python train.py --hidden_size=192 --num_attention_heads=6 --head_dim=32 --intermediate_size=768 --rope_theta=10000.0 --qk_norm=false --init_std_up=0.0217 --learning_rate=0.00151 --warmup_steps=429 --decay_fraction=0.793 --batch_tokens=16384
MLP neurons of a small language model. Each row is named by its layer, matrix (gate and up: input weights) and neuron, and shows model dimensions 48-175. Each number is 500 + 40 x the weight over its row's rms, rounded and kept within 0 to 999. Numbers have three digits each. A neuron's up and down rows have the sign that makes its largest values positive.
A block is one neuron, or neurons of one layer that tend to fire together. After each block is what it responds to, as a language model described it from the Wikipedia text at the highest values.

L5.gate3:485473464506506487451582435468567484428431557498436548402477446499458521519468487561456458452444489473491482478415430533454504537542423526549435482467547465462491564555506450515484472479471461487491505476451485485562511494500567551498531488447494504531483482453548493491461446471578453568505491542501498462458525499488543501442516484449507501555472525413555523500526494549504484475512
L5.up3:504493535516495482498521502517509477498451467487445402563584580556503509488505538476508533476489546489459484508498522481493474561459535517510557479552546503528484501485515454474433506429492493537440560524531602488481604478483560503536507464532492482483521554455536502416560511515490402580470538469536475542508590472514506452517476534502444468484520539514551510572523539499534493488505
L5.gate84:485530483509545524517504468517517458564493487470355461503523475505479510534502536543567550474531438538460443505462506574445553486525504493415525474471502454520545548508434496534514492475508509538501463471514542533556526512516558545523493551499463479497478514512444540551543554489533472495519454516518567485473553537467487509511486473425497440431496497551610502498511451502472502444495
L5.up84:493442479525531530486514426533499484505489481437452476509537544514502537495525469524559490480528469530528486528434446521446532548552455513483503529477496486514538543501496440496446476505496381558509566455546499485509457525529509563513483478480523426482432543500489586493560497492533476434457456507494496408562552547494485594442433496443569515515458428503499523519459504526472475429473
L5.gate223:506498525457465475534505576506532543462514511481447533473495455501531485545501541578502429452493529514484377562500507561472492567497506518503395467524531464481456529536542424428483507527457506475477513465497515475487489476528524489490445446460539494485418538556497510501532557507491474475582526463491494523514535523455496480525562447565522446472540528532514474554481438539409515474515
L5.up223:490512438467476506486435501389554470511498529537500487509510506586419527505539520540463496433443510449455454483424556487470534454588512528544465475459539498551571503518569496480575452525474537550467523481515477498517487521515566481506486421504530544556458498504512541493483576508496498593478527402484486528481567493502532450419493467419486508512558505504475524550597477520474448445484
L5.gate351:459567526509552510470489480456428579478504506482503448543570562480471482483477562523484498467504501552450472479414486456478524514492536479455422526523440518495494442580473468569479509452458492521483445479504531517513497433435577470483432466435487543450457468496537539507477484512548507479524469420470501483555588506500486424598491492533492581493544504501470535501454518461513496502487
L5.up351:434494518513535507504592556457470534525453474475467472542462513532472502513524550492512511494509549523473477534521496581442448530536531501523468615453487512553481524568488527613540494493564476442451532475503566458443440587495556475533438529537470518453525532474582506461445445464506498416435454461524428492449527472436571471491525504520454431464504457514449543469534483514485486511480
L5.gate460:519533501517608500532482567471440530526477530466458495535578559492526523503517478421471525488476509505487515537498455483519542522556462482511461567478519455490527458568492467483495532583450470458445461484577499474522566518456518462513502534510416452547507479443562458512543482502559492444516447538544470512501506503499502591479517435449485401462529492482518533396529490454522508522464
L5.up460:535505483543471514467425541441495531418500475451497469478511571490423458478473477570538448456452460537525540472520571561515567448541470494529455564474467553574449538516478481455455521406470515506529422533461563473435507532418528508507486562469482537490561471545470508556424512522515470498511508529479501477501459525520439492485503405426510565497505488513474508467495520453582521550527
L5.gate545:490423541495462533536566563445450497504479565462471431495499533474484508535452492613476439519481528501458447536488492573547488544501535493536444545552506502490529538526560417558473511482465475526462480438502533528538481516493520469484498503521542499415429553494491559454511437561459485560488469488493465518574532486466532467494557491468471497491413506491539463521480459555478533407509
L5.up545:451459469445493514583455513517512563495530533506452472623553502482448474476511475539468538457495546486469474542484445455524501519520548492438539515549492503544494492585479520566505509487444470588490466410471519524521577429515519503518480551516440506383526470443483556461459473482516501526491490484462451489478528457507510431512482483409464533450540537487474494466496453495527503516460
L5.gate628:462540580461430580501537473531530516539416523495484555508578493493490512500572533520523476458530499532508360450459524509504523516459473499499477477532510494627494516529498480542468542492517532514523445475527500485544489482478552460502502542538483477429527504514468503504591536520603426480438421505488450471514508518470454480489464417497584462444527482445573457470523426530523551475617
L5.up628:461456516514550532461453499517518542515465446468415501474483474533441485466494412498520561391536495497440477502480531515557532498482524530530486475583499540547552477530548475557498473507508472507496520513496521504513493462545497460503504545535520459506512540422509530527515563449481484502462497513468414487464529488463463476385522533496520504460402564482486490499607477533456530446521
L5.gate680:407432461437490513526536484529453513573505481517469536527528509517530471488625486503506481409519461456490439469466531563500494535466494488508489519537490587543531501521559559514473489533511509533477584512530497530488471532555447471512467498496590471441582564434457515535507459486488530540501459566465462500468492461514515495493497452497512485428558454509486505493504456461530519535417
L5.up680:461427493474527480498573461506422478601519482527438523533559493490534449494585544515533471446520475477479406442446491559514505557432486505454499490551533515554579454531565548500438493538466484503464547521553543503498477504546491470488454476506526504474565542430395543549507430547552495537479493511503538484472485463475451473520486438495553514439561473516531482482480440452458549485428
Responds to: Species "of" connector. Mostly "of" after a noun, strongest in taxonomic lines like "Species of bird" or "is a species of flowering plant"; weaker on "and", "was", word endings.

L7.gate110:445380474491518505497494425498475550531493573451506535492598517529483503568503533486541470528454496497530528471374471565553520498447481470543465452507506503569545461522483420559509524461522495524485539479495479478540507506509510575485492550428570500443462475541496456418482529558562414485560498510562505459452578465498494494516511516545474524434530500454508512470464467426529534463495
L7.up110:503529522518509542410437559463484441485508479532494444468492485579454526475556519504465447559482510520510524535503546491474486508512461528492553506488510462484549568467531512483492483568524508532500493533571547487523484459601540452482574542542552435466508531566501424527572517510489471566489517493545548528471454486529518553464506491457553465505492528478563401522482411506522501460540
L7.gate142:459451454419467447465536455500465570569453542628549475473557438497516458481436551490478470483484486499473469427460528530493473484513571430488532503524428454533508516555495469477461456497523533507524419509577523426527444474466521488485524567490550487507498488516482541558513483527498522424503513452511524453565482484481484508540429448511500489482450474465572543475479480400479508533532
L7.up142:593488502494509568608496494535548448542535457436584533510550516551569502528475504486513522570505524514452473538538568423421501493525534492449535486482522480446498550565494464532538519509455478511592474534448518489535523517546474500456476568550568503454580441477537476455583531436478517460470485488506513543539503536475471489471564489468520471458486572515492470455516480481443542534530
L7.gate193:443456493499435446554523492503459498548480546577440508495536552532509433505562507438520508509387472486502504498485549503493517543542454518530496515571457507578529530529591554498540471564599478500495529432552559523492466519461461492553524462461524504458537521520515467619476554464503453479457499491525466477457499541478514509584531544519456517570551444531521466530454424561442526446527
L7.up193:531493487522469549434525443563541442540443461427528512526485477507468508497465517470516530523494488478577480505459555458532503574457477497491488494446544479545418508489472496532468470473509510490514498459480568494567646510518466498493502549451537534547441503608512532534493503562560561604493446468516529535485498473527523437515514443466498533447523528510597467524510486524448513483482
L7.gate210:460485455557418601545487411556504517552453447479469485527622479462515550434472509493484489492455464521494478477447605480484536531464459477491476513463516487528465492508445466548524458470503490491504440477511575562469551537503461488478479536505511501417484495499533426498481505528466508491547576453492453500543526549522466550517526487443534522456487542491462499491540435538526510505521
L7.up210:489539474565445518423458418525509486527577470515492459463498499478535504434435439458496445525493460513527538523468508511445530519476497487484440510447480536511440501475440531496509460560507461501476415500504547391560485469608496527454537517527464535459447560461469466451436537524488467491494525529543460520538525413432497546477500478421521543552540525467517512491547434530506503483515
L7.gate259:395494562445491401482528490482451469528518479541445552510457523481477447522549606509502509514453489526489531555492567534421535451459537515459539427476456462583533552505501446477549518529573512519478454447520510483464471470544495513500544530486496551541520545489586481523523524483549493562498513574551469456447478536475523494495526530491541491530513492513555468551502434441506567498522
L7.up259:499538517466484452518470551465576483482490547471500498524492446372553525472509542451566557475557511506544531528508441442471483567526547485461567446469498520444509456512584465502473527489481494537539477476454452481509463521603433499604519441470457465433541463479513491591446492423521489464445458513508542502550458532546463496463510494516461480512529444428499499467485502526441519489526
L7.gate605:435450489508508465524505479495418542609447558482492529488562488461526475503601535539462506528480468493525417504472552497484545611539497550473477469531509456522557434517459441522530474492614461543524488478521543513486405534504485520485521503484492538480504555466494454549541497492563434466505472498552565478504529523517450505506522495517513513506504465496492539584472426470503514515544
L7.up605:532541506522538488468539481506540512559435488513507513439574482487515544471491471553470520491484457469526536472454527511511529546476538482471477592416457491501446528549468456507463416518526496501474487444498504447448444458522465471498568499481481494407512425472545511488591473455510488449470430454530401410528509466492456547423551517479508491433508511501533512482552463511472491643458
L7.gate683:405473464478493527524519449543491507543518610497506522575528465499495469548465484517515526517521492545535463448421474493534517541549526487483429504475460486530557510530495544520494586503574538520475523455554502510555463567472477602500504555496507548453528513502524561518524521475482465487502454538560517448468567502527505467541502482508470447515474522462555536418416504353528551457548
L7.up683:511545531512535518439517502477563438453457507516528475428423484487543486446517530525459570541500547536481449480559478423546463528476425493443510476479583441485584606497559509504431493495528530542520465512450502508595511454515503505394553562499491470468524507511494491562562497500512478518449463446537522530459452450441525462469454490493482544471453494498520444431497486461518478544555
L7.gate752:460455560446550472468536539473491548517489519527521543577538482539562478495541545519430508568422489515472527527513558595422505480531519511410490464499462458514499457561523488483596519557551518518521479469539529432446509477524512554520478430464581550481507569428527545566492468547448435476595506429535550461481524504489536495504531434430563498544500495503594530449560488503457539569475
L7.up752:469489551529468502500444522455493551515451504556523518449522444518439509472538418525553568491521535530445522502517493455493475554552460448440533495476531475473513436519541414508423506546553496513417446470450468526486504497502544465520550499471486552467493531493497552448520417573457469481492471489505494467463538516481440464536433482518511558536505474445501358546467477477531515522492
Responds to: Token right after a name. Period after a single-letter initial in person names (John C. Hart, Henry F.), plus "and" joining two proper names (San Jose and Dulag).

L2.gate187:502531511449500472547445473546519540552522472489466487503542502510514517538597497488465429501544449510459520453474513487454544564531557450461514448424498451509510497549441508484499518470473497513426535485464554514575512489522487476488508545510501570426534521532521484487497514482493516533613476566511454496517465437572442492521496481543477551523538545492493606539509466439436574509498
L2.up187:519480490522534507501553512474528503490538452498506490432503514535538369512516528591527549550476511533458466526507479516456472508484557558472557535467541463531537456502461444553577512517457539551477441510473486519434517488496455463479502470557465538576577452486459514551546542482499539435517460500531468492528545504506571544485497493506452488557523481521420500452463572431499512511550
Responds to: Mid-word name fragments. Short second or third word pieces inside split words, mostly proper names and places, such as the th in Guthrie, es in Leslie and Peshawar, ang in Guangxu.

L7.gate60:531516538533490509460493496511428567476503436497501557414561506501461464457507473569523456538473502491554470499529446460514538547568517438452456508416435516510459469450496414485543515496492528500412541539443452509505588499444589492464498529497537523464448471469590515449480531554435495537610469492450511477528512510513471459570484541453502542456454514505526434538522447478491499503499
L7.up60:540512529537562527453528443497499524503553471517521474494505475517498521506528480528517536519551519510534520530523464491538467524491480556445482517458495521521474580454485441513476474469473481452552499518451501504496580381516510502515488519460517583452415596552543542432418552580494521515568438457490387541566421477499535438471512473513480504449477448464477446474451527505472469479474
L7.gate129:485538557526591524481545451464537571497508478427468521538510486503534514495469526507493483484504505532527423589560505465488545476528504481523518515465494524531503530494384477560439487522477507474490516532504501512541499436445532510474494528484505468541447534494508475448450478584532525473489497488487436594505481498555594440472509493466563516496506541461483498496546611467513484542559
L7.up129:529543518529507512486494427493547486441494398401563557485496476484471537540458579546477557498457533538500486519503402457461495438525494540507537538496510540532424496425497474555507517483542482482503530498425546542501529527514536498520457472408505520558511497528506525446469443460472478520548483475518497558441532526520507548395439510528467492472433478577466480468550576493438475535528
L7.gate165:480526505507450536439480480486549525508524516496487555446513470389520526521475508500505452505536487496577467456456454519477524482498596501450495430400428474563517466548450471479438471508498525465412534495540435525512479502484486545570464553518509562488456521458433524400548453544568444497588501521544541499535468453456466559439519504533490489456512526440504511488432537481441483524519
L7.up165:503485507596517503450450469498493515462556441529540543415452534553547533542526524571457519470486521469510584516501389441486500458478530497494507484454470477519528577486523496529469463499518472445452565543521508551485515507504543468458468485534457480484525571509402491488504424492477532518542521521557504586533529455436427511395465555513514473503490533464526530521485477520524459505507
L7.gate439:518522468481627414448507475544516565455552447470424460468502476450544468468473482507495477479536441495452540589463417527465547499624564501542512508459479498494537496521501515495494498520487459444528482485433494499520506435464490516460521487483477524477473498430473499465482547547452574546528517516463494468547471580530549547498564542444546458514540519499468524420479586519453485504527
L7.up439:596530496584498550486490474522526493447528489522473405526487511544452538444544465552517437437488499533493507491490468541405493569537519534409498609463517544502416544524477487460459449495432445482514489502481520511443579548508468454463518526479521503501438503477443493548495415461489508462462530459478476473539483447521515464505516561562458558545566424545478585535416490542506459497526
L7.gate443:482523514502500562506517505488497525491579600482437464471477476499410565486433488499515461561505466480513464537455538484532539489550531503437446482429334496530507559501513500513485495548509491499460527522550505441508491488527566497547512530426510508525438542584591513457477500487470500550534460571554451492533581506461463451510489439470475537442566512565515502466439478491504499434525
L7.up443:471587506519527533508520436496529513512472584539440459468528481488459467489541450523550439501527498525612401515493541450519494546541438530510513484492437536564578502460478506540416456456589531534442441518523443499512463465478506488464505503458517543465480488470548530546484477510518540449495445499488466510445508512568491499485447526486548533541587449461472415487491517455501488488539
L7.gate610:497559541491554539394497498482539525509394444463483488459455505501453500498450550492477495441476487507529547499462499474531550486565443466552444519487490526514474498476380472432472499485518517484453539507467491553476454478484552494524487520505460485580487559434418531438488546482511521476569528482567504517505575494481515566450401525512491564500503514487516492475550580451512515530557
L7.up610:524478489573514482462505467524557517478484487444463463507491601428455498471498428451497561530488521494504524550536522510565505506545531485442447534505424508527499518441423528531563504560543564471541563515503428516524519493510532554547494462533490496422471476451605491505488446513484506493454463503493572573514482546474463402477513488439487500442486454534499514422440551521473462472499
L7.gate734:487473489561516547537500506504563585475549482484472462450524531475515549476520480518535544546451499518545550411478428490509521478484518531501431518511506501522468470467417547520480503504478446539512533491425505474523552462481511570503471478486424484519398421502484465492448540577515486585562476470513576444519458527522518435552514483553515462452544496483463586495384512590475508437482
L7.up734:518517539506534503498486529451468483519458495460488492542466465475534557454558463479488524418533510514472535512493461534531490518452537506473533461526485445511488482528534529471461495477521536451575515474484545373543549394544522509450498486460546474528456451477568488504432553556504476457576496555500414465488488461482520449466479486481514538455543476460455624544446530527548486587517
L7.gate739:460499584499505469445435550469459550506448542492493590382509484560451489493480520475547481440478480479583468498490520473509535558532437533526519465437450524574472585491448519521473469529575539456514527456551509530466556456493500480535547409556509577512489585520584438487490505538542487519574482494527507524524471452532553513522567519501495501517495498477544458538466462492487516494465
L7.up739:483535485554504553506484492421429538502513541503561529465485480556494483487490505493577526520416459498497489498535516419530529495549467514454503561480470460514517536546379524491545468553464498471537510505558517496477510559433529394414484497514487486573418504426443434468475438498511543494508461543504495532553461502463476458535495502508466437443510471566478457565472410540443520546496
Responds to: Wiki section-heading word endings. Final piece of a word in Wikipedia section headings, infobox fields or table headers, e.g. Etym-ology, Legac-y, Early life, Rele-ase, Pop-ulation, plus some word endings in running prose.

L5.gate18:522453543459473538536518536516505507585521535414482528538524466539495530499549520492502479516429533551483544443563553566489487439579515461447564587537532457519494469523486523491521605488456523451407490552550525565520465523534464509513486575476525545516506502502531545594592554498533523516586553520542493531492488499453513500509550500501452550543479472545458513544528435519500509493516
L5.up18:544436533514497540485501521507501446559505545450526521528498494527526540481496530518496457492444536528463542480603513533457437427524554461466556555520523450528501464485464513476529599483470502472457495606546532529504463532538472489455455593473526515520542506533505494567555573535492516528570543519502502557488472505428569500479510494476471539560463478563450489546543457526488483516518
L5.gate174:497451535353449555521579479496531510526499440456432579529537409492547582508544532574494549523507511510510447493494457544491515435531468534446465541493589500506464419503458544537518535501432488471464501478455439518506495436507489499466480516502506510493540500508510525572465498506520405531502487551494509455517460515465561497407539547479508508502476513492583495508527477492536509377465
L5.up174:457473527516548476550483477487424506487499481555465578498454443526530524454499572519468521449570476417440516535548508515489500416494495486514571474561492508503525500477480451514476467525509481458463483530447527469496554532521458555586528473500457495542536588570462522528422514500453498474528581476424483528512541498525520502446537460445463511517489558528504482562567475523468509507533
L5.gate212:491504548518472563558487573505471561521458407486482490462521480554512546494544502550455558502467470521459539494500533581438519515538479456504485541411517476483514446485441477545515473536492538478463483478479544481566522449502565457488471558479531525518458452570500505519528574489595549486543502479533452487528507501518468503497556549533465537501473474466485477562492449576463485502471
L5.up212:554499483556506544523441478450506513530468517448473496550504523505479559450534479512518468494443449532591466477483440536559540479472452451563550545522500463516486544435412554492499496499553484440561493521518535545531485480487534500504493578502446528489513430392485482562440508478533451508566522571558509493508511512500513460506513501514528504518512472477499491523585487462506549539530
L5.gate333:504508513539428589492498589517409504542457423486522537481523539525522421507599479548539542519484483493501476468508508527479494526468512503567497488513435482566523520506546543547512474517435581604482459459522527482575563457519522461446508492443597548468507533494443513433485520484533475497495519480463521531571576503491461493370576413557543462487499494471459462507495476524462489492482
L5.up333:525435495501498486494471518556512599537545491548507463502535448501495497461464515545463500422507481474489438503478461535454490590455569468380482482533525415494529507560489471510569516475467495500526440455472493486514543524595460489565503603500535469515515456531468398461434545507585532417474441507457478502480544487495447501554563524540464533446550505558500469483540393460506473423480
L5.gate377:538489517450469544494530465467524515496485450453481507533436434494503596473477449527579502509520491559502521478522544511396525440490448577481488505565512511507481484482498478499463515495452535542532481500481459496519509459526440511509525539496514570458482483498497559485510523582481418540480513554576521482494464548621506451471475491542545544468504483374486542434536500517519527557529
L5.up377:474575510494495455467515547512485470523490486504589510492457420497554516536437462441581543501471516483504580558575620544433464466518434530510545469478575452506509510475508510487431478508554487487545571496477514472478487488512492500460515555501497555434475586560514558502458498543500466470469529459515507519474451515486553534457468489482511451487444486465509532537565532578461528528476
L5.gate429:518428505472525508492523494432486461489502555481444535413514409463515550489509478514489506500445480530494449442511575534483500547514440571395556493495526427486535436537510573405547523486463515461469541488537502538454450512548487469436496496496483584478467466432499414492587498476472466424554489535517529489492420477506499484555485547526484548522495495493489547462454476483463518482494
L5.up429:518460475521475455444541469482523467486489457546484447461533461517516481505503423539560501554462515481525406558554458494544463476506574515441514496529456502490527564533478509386479461611499430485512541502493546583476551516510472502431509528529419497452502500456469503559491556494463522518467490521500419461557500493563496499524473527500455535521558475467538456551527497453510494508536
L5.gate718:488433467512509430498485524498540618582516507562535500494532455555512465553481528515524514430501467519542503452474466475492509520472420463576503473507517441450516483515497529513544497531500468490516449486506538417552436462475529506563501576485522470523539519501480487414489502499537519510519532538536447470504448485586542454489513466600431479483544533477491532411474407505513513405555
L5.up718:389499518467496483558476486541464511494434533502471527554489478632540540433549448511470468500514465536472461545498451604536470560406463470532479455517480489489473558582542495626519535499500564469515525468500543569529513564483553453469451468499491462540540513520480528500445490524475452517485560492480521553423509522482547462461503462538509444524479508545521452490535494539513535536474
L5.gate723:501434525483534531530532548386492490491416487502439510507531530503418492469506457462532479479519455510483377562510468532435507433584541486459515505543485465582536475504468528542488498546476489483544480479537513460434434539427476448477473412511445512460527433493512495493585545543543488495492502477517452430501467484468526507505509541467507470506500448500565526487550505493516525491507
L5.up723:573509471457539493480524484478472532504514439529479513517473471524522533530559544477545515438478536497517505497508519501457452487516417489516523445513495431502468509439542418449494500478508471543524506491517545438521481434473442540527444528493543486556419481494513430509522491471521548474487503508464505503467402488580561523567479493537492494612405494533490518498589574597468478563526
Responds to: List-final and, word fragments. The word and before the last item of a list of places, people or things (Persia, Baluchistan and; Rajkumar, Saritha, Ambika and), plus mid-word fragments like Christ-op-her, Metropol-it-an, al-th-ough.

L2.gate540:455479494478574491497480485497532461490558530460522479547569488540531453490448528487404513464537441520458471533442582503453560468618555492516483535502539573541523479497451526594524513522448515452447444513472533470508503457488494489477529489477544569462430581539434514535476482502515539499564536471508453459514597479411462437542529543436489441456515468451474490482492481470497475519494
L2.up540:485460512409495456535484533485408528469569561445489518542499505474543484470474501485493479440491426534442488495455490500477569526511564510512500490536498552546507428466468507476571511514518476488440470482463558476535482510527473483481509483503560519500487596516510554446465481458506530523522507456494478480529550581414425498483514457550451474439484502422485439487431499519471513490535
Responds to: Past-tense "was" auxiliary. The past-tense verb "was" (sometimes "were" or "been") right after a subject noun or pronoun in biographical and historical prose, as in "It was originally built", "He was named", "which was transferred".

L2.gate594:502596511541469484527495492417526492502519485475446476530526503430437481537528402419530486488551446459538489491454452510468524505544518456465465486496510485488540496464438545507529475476493546546503540487473425482485536538453460467478586576612449516503497557463473559553466521551537534500575561571477462499521423546529482459451461489517547487499532517514589524544425511502473485515459
L2.up594:557545510479460461531584443502549463535490519430515518496540457503514547521495507491541446496429551526471535493456480518490472447465465441486538472473569568517414509453555450512470524445501569495496537495460515535501574542466468551431456512499548499524472561528528490432438520505445485483544522592543467459455457560503590468508495508592431447485435501473494537495471552479458453541557
Responds to: Word-final inflection pieces. Fires on the final suffix piece of a split word, mostly plural or verb -s endings, as in go|als, arr|ives, min|es.

L5.gate24:466494487466460519532539512468401457552516462471440502506490472564442508525456526571590518492456478489474476504458544509512537544540517447434418547593551519418483419511479506515444522482551501544496556495553500519455522518521520514489469484455470477541453511441491499436526477561556544570577585441545540491450503503528476528509469489490553543428461512496507511553460506491482537551460
L5.up24:466563541502486519556501526417506506495490528452467470496534558516549428517484502465617504492562460500556541505484485412514508484517474470514473604539511500477534474476405479520480505562545472421485544568481513550515486498431534512457468450443454454529465549511544516468478557542498482519544460497473577490462490559464543485550513516462484519462494544426500503517463516463538536529609
L5.gate248:483538476532467509466514461481564521512463529514505473439479466576580532450513481492452396573505495487551491480485417472574522520535468468491536466531509534518443566525432449559511490483492491533477503509505511527531505501485476456410505489467579475498512546418537537456611512532545457464503431463516514485492448493505513451566485513450507535459444509504577485442484467546536495503578
L5.up248:469519464503550494556480496530530585514389476518509520558524615425448517481546598523412447485435524493484485502526433539461487493487534519531498477473511504548519541549493527539494504522512507479493508508476326497505595558466498464551493499484440526477571521458479490454445561459529489481477546558484493478483501509595437544561491543471539427466474490477511424394540467476479485455479
L5.gate322:528511513494482526484443456517553553522489488476431487481459528481525532505506478520452461551538490523554521538502419423513550474437489488490442514564498549566449502485502446487495538520491494487476494493455470474533533490395445526472530455434540511457419536551516542426478570518509525530621505582523509476511487538593443447526447509473459496493485555480509451473494487518474505482511
L5.up322:514539494522523518484483435549542514541475489500473523499501444430530517494525446448454488527501500510550503525471430439488534508440506478464510529534499496568467536558461481531533490505487582459446499473444474455563613423427517462535531492468520531455438527560460570450458582540519538505629548487467500484467457470497452456521476548488496479485494516455542443522541458498484508536490
L5.gate490:447443551521495546518518500468470481469520495506441486580493439500549509430455509494482498452568501470519502528493499535533464481532559463539446506551477501552508423510580483480503494429500462453486497519518437459483501463607546498505408580474539547550510489491519494515491541556526545523624487495516539462461520457505461462526565437501513538447501477435551582483530542515460500530500
L5.up490:456511562547437493509520559516478473511502513504500531510506429522528512488461537568521484611545492488534534500514531428541497497515535492491435447534454436493517421461527457477467482519480495447444471512470485450456431435513559489528487476583521522475434501483558466475472517534517545470462522515487533463426507492455457470563441500477480525457539450434465523509465526511506464501593
L5.gate534:601524503483488490537468513474546546524456473508479497521457511482406543498442484510444404512474473505525475373484436477488506544377507516449530457462501525518495544444524556530547530476460489507503457514549466535565492483448451563437503583509523520576464439450490500446522459548501466551569530519548540504531483461478406505501479448500539457445462466458535512534458475447552519508525
L5.up534:558496515541543452456572516540518538540452455524540583504578562451529519523452474476427471537528487397452532494467500458510467462507536490499465524521516558509424506451586432553507492477485485544467462514509518411519544519491426532430525461471477516417506433489494477486482529493487406456503506511496529502457494443546439484531509560544511419464479539520514497544540505526431479521455
L5.gate556:457514536445541505545562490481467483500454492496509448444527452445459496506519533481508526509477475516493495509477512487428541477506486443541433482489510528574499476458518425511527533525549560565500530476501479416532464578488548480447513496465502456490417564496530513486457619538500536531591451479564513501524494515506489476566514470419498525456480467482543456495450445558476508393509
L5.up556:498512536537474503434544539493510470465504592441584565521535578536476433536541509448523550482481474460534502546523563467503520498639468560480499465535491496509474448445513435488400483522536532583520421500525490532553441602454435481577425471454502531447536529512517451446477451496423483487463509529539507492414502490546499491489549448495482524459496513485520518463535506522478519541526
L5.gate562:462500517502530442496453506540538544471447488542476484421484571537478521435503498513455445493507425541495496496490471454510518519523465494485535468512461508482570516538528424556492483482465503541539513459526490496520496409501503518527473480510458448479479509463533483480534492574495401493498424455562493476502528512611441586513456570542591491484439498457518531472463456541454498473571
L5.up562:579551455543443485545509522576430478550454469500522511483427468486446456534503497464456502453501522468485492460437425491461475540556499513490551583460549398524460521482437486518528478545540550468514496530515492587553583441506414482462504441509457487519492486450504539482510508523539511477544558460520542513505539545473506564513438504508542433517411474403523477541501518542480483537433
L5.gate637:458590468569488472543489529483502523524475519485485551447505529486463513502505455487542460526514461535546456501467471526510569469563467501455496451517470500546556520495474480555488515522532510555492469484420466486512495444524522423619529468441446545427493485458516560468458450565524540487505489552471591503477580467626464492549437473512527483498522453438559469529437467500528576529481
L5.up637:485456490500570544537483432577544517488438497470447516508505502468508479449556514480453463475532510485446571489551523511500529467538548454453461445496508505546411486488540487554473471530487438487528530545572512536595515518560470492468481492418474520516430469567513483515440508494525531565522485577550505495489387545531491442534506536450564513450450448546545554497516428497464470441528
Responds to: Word-completing final subwords. Final word pieces that finish a split word, mostly plural -s/-es after counts (entri-es, episod-es, two out-s), plus sentence-opening D-uring, Bec-ause.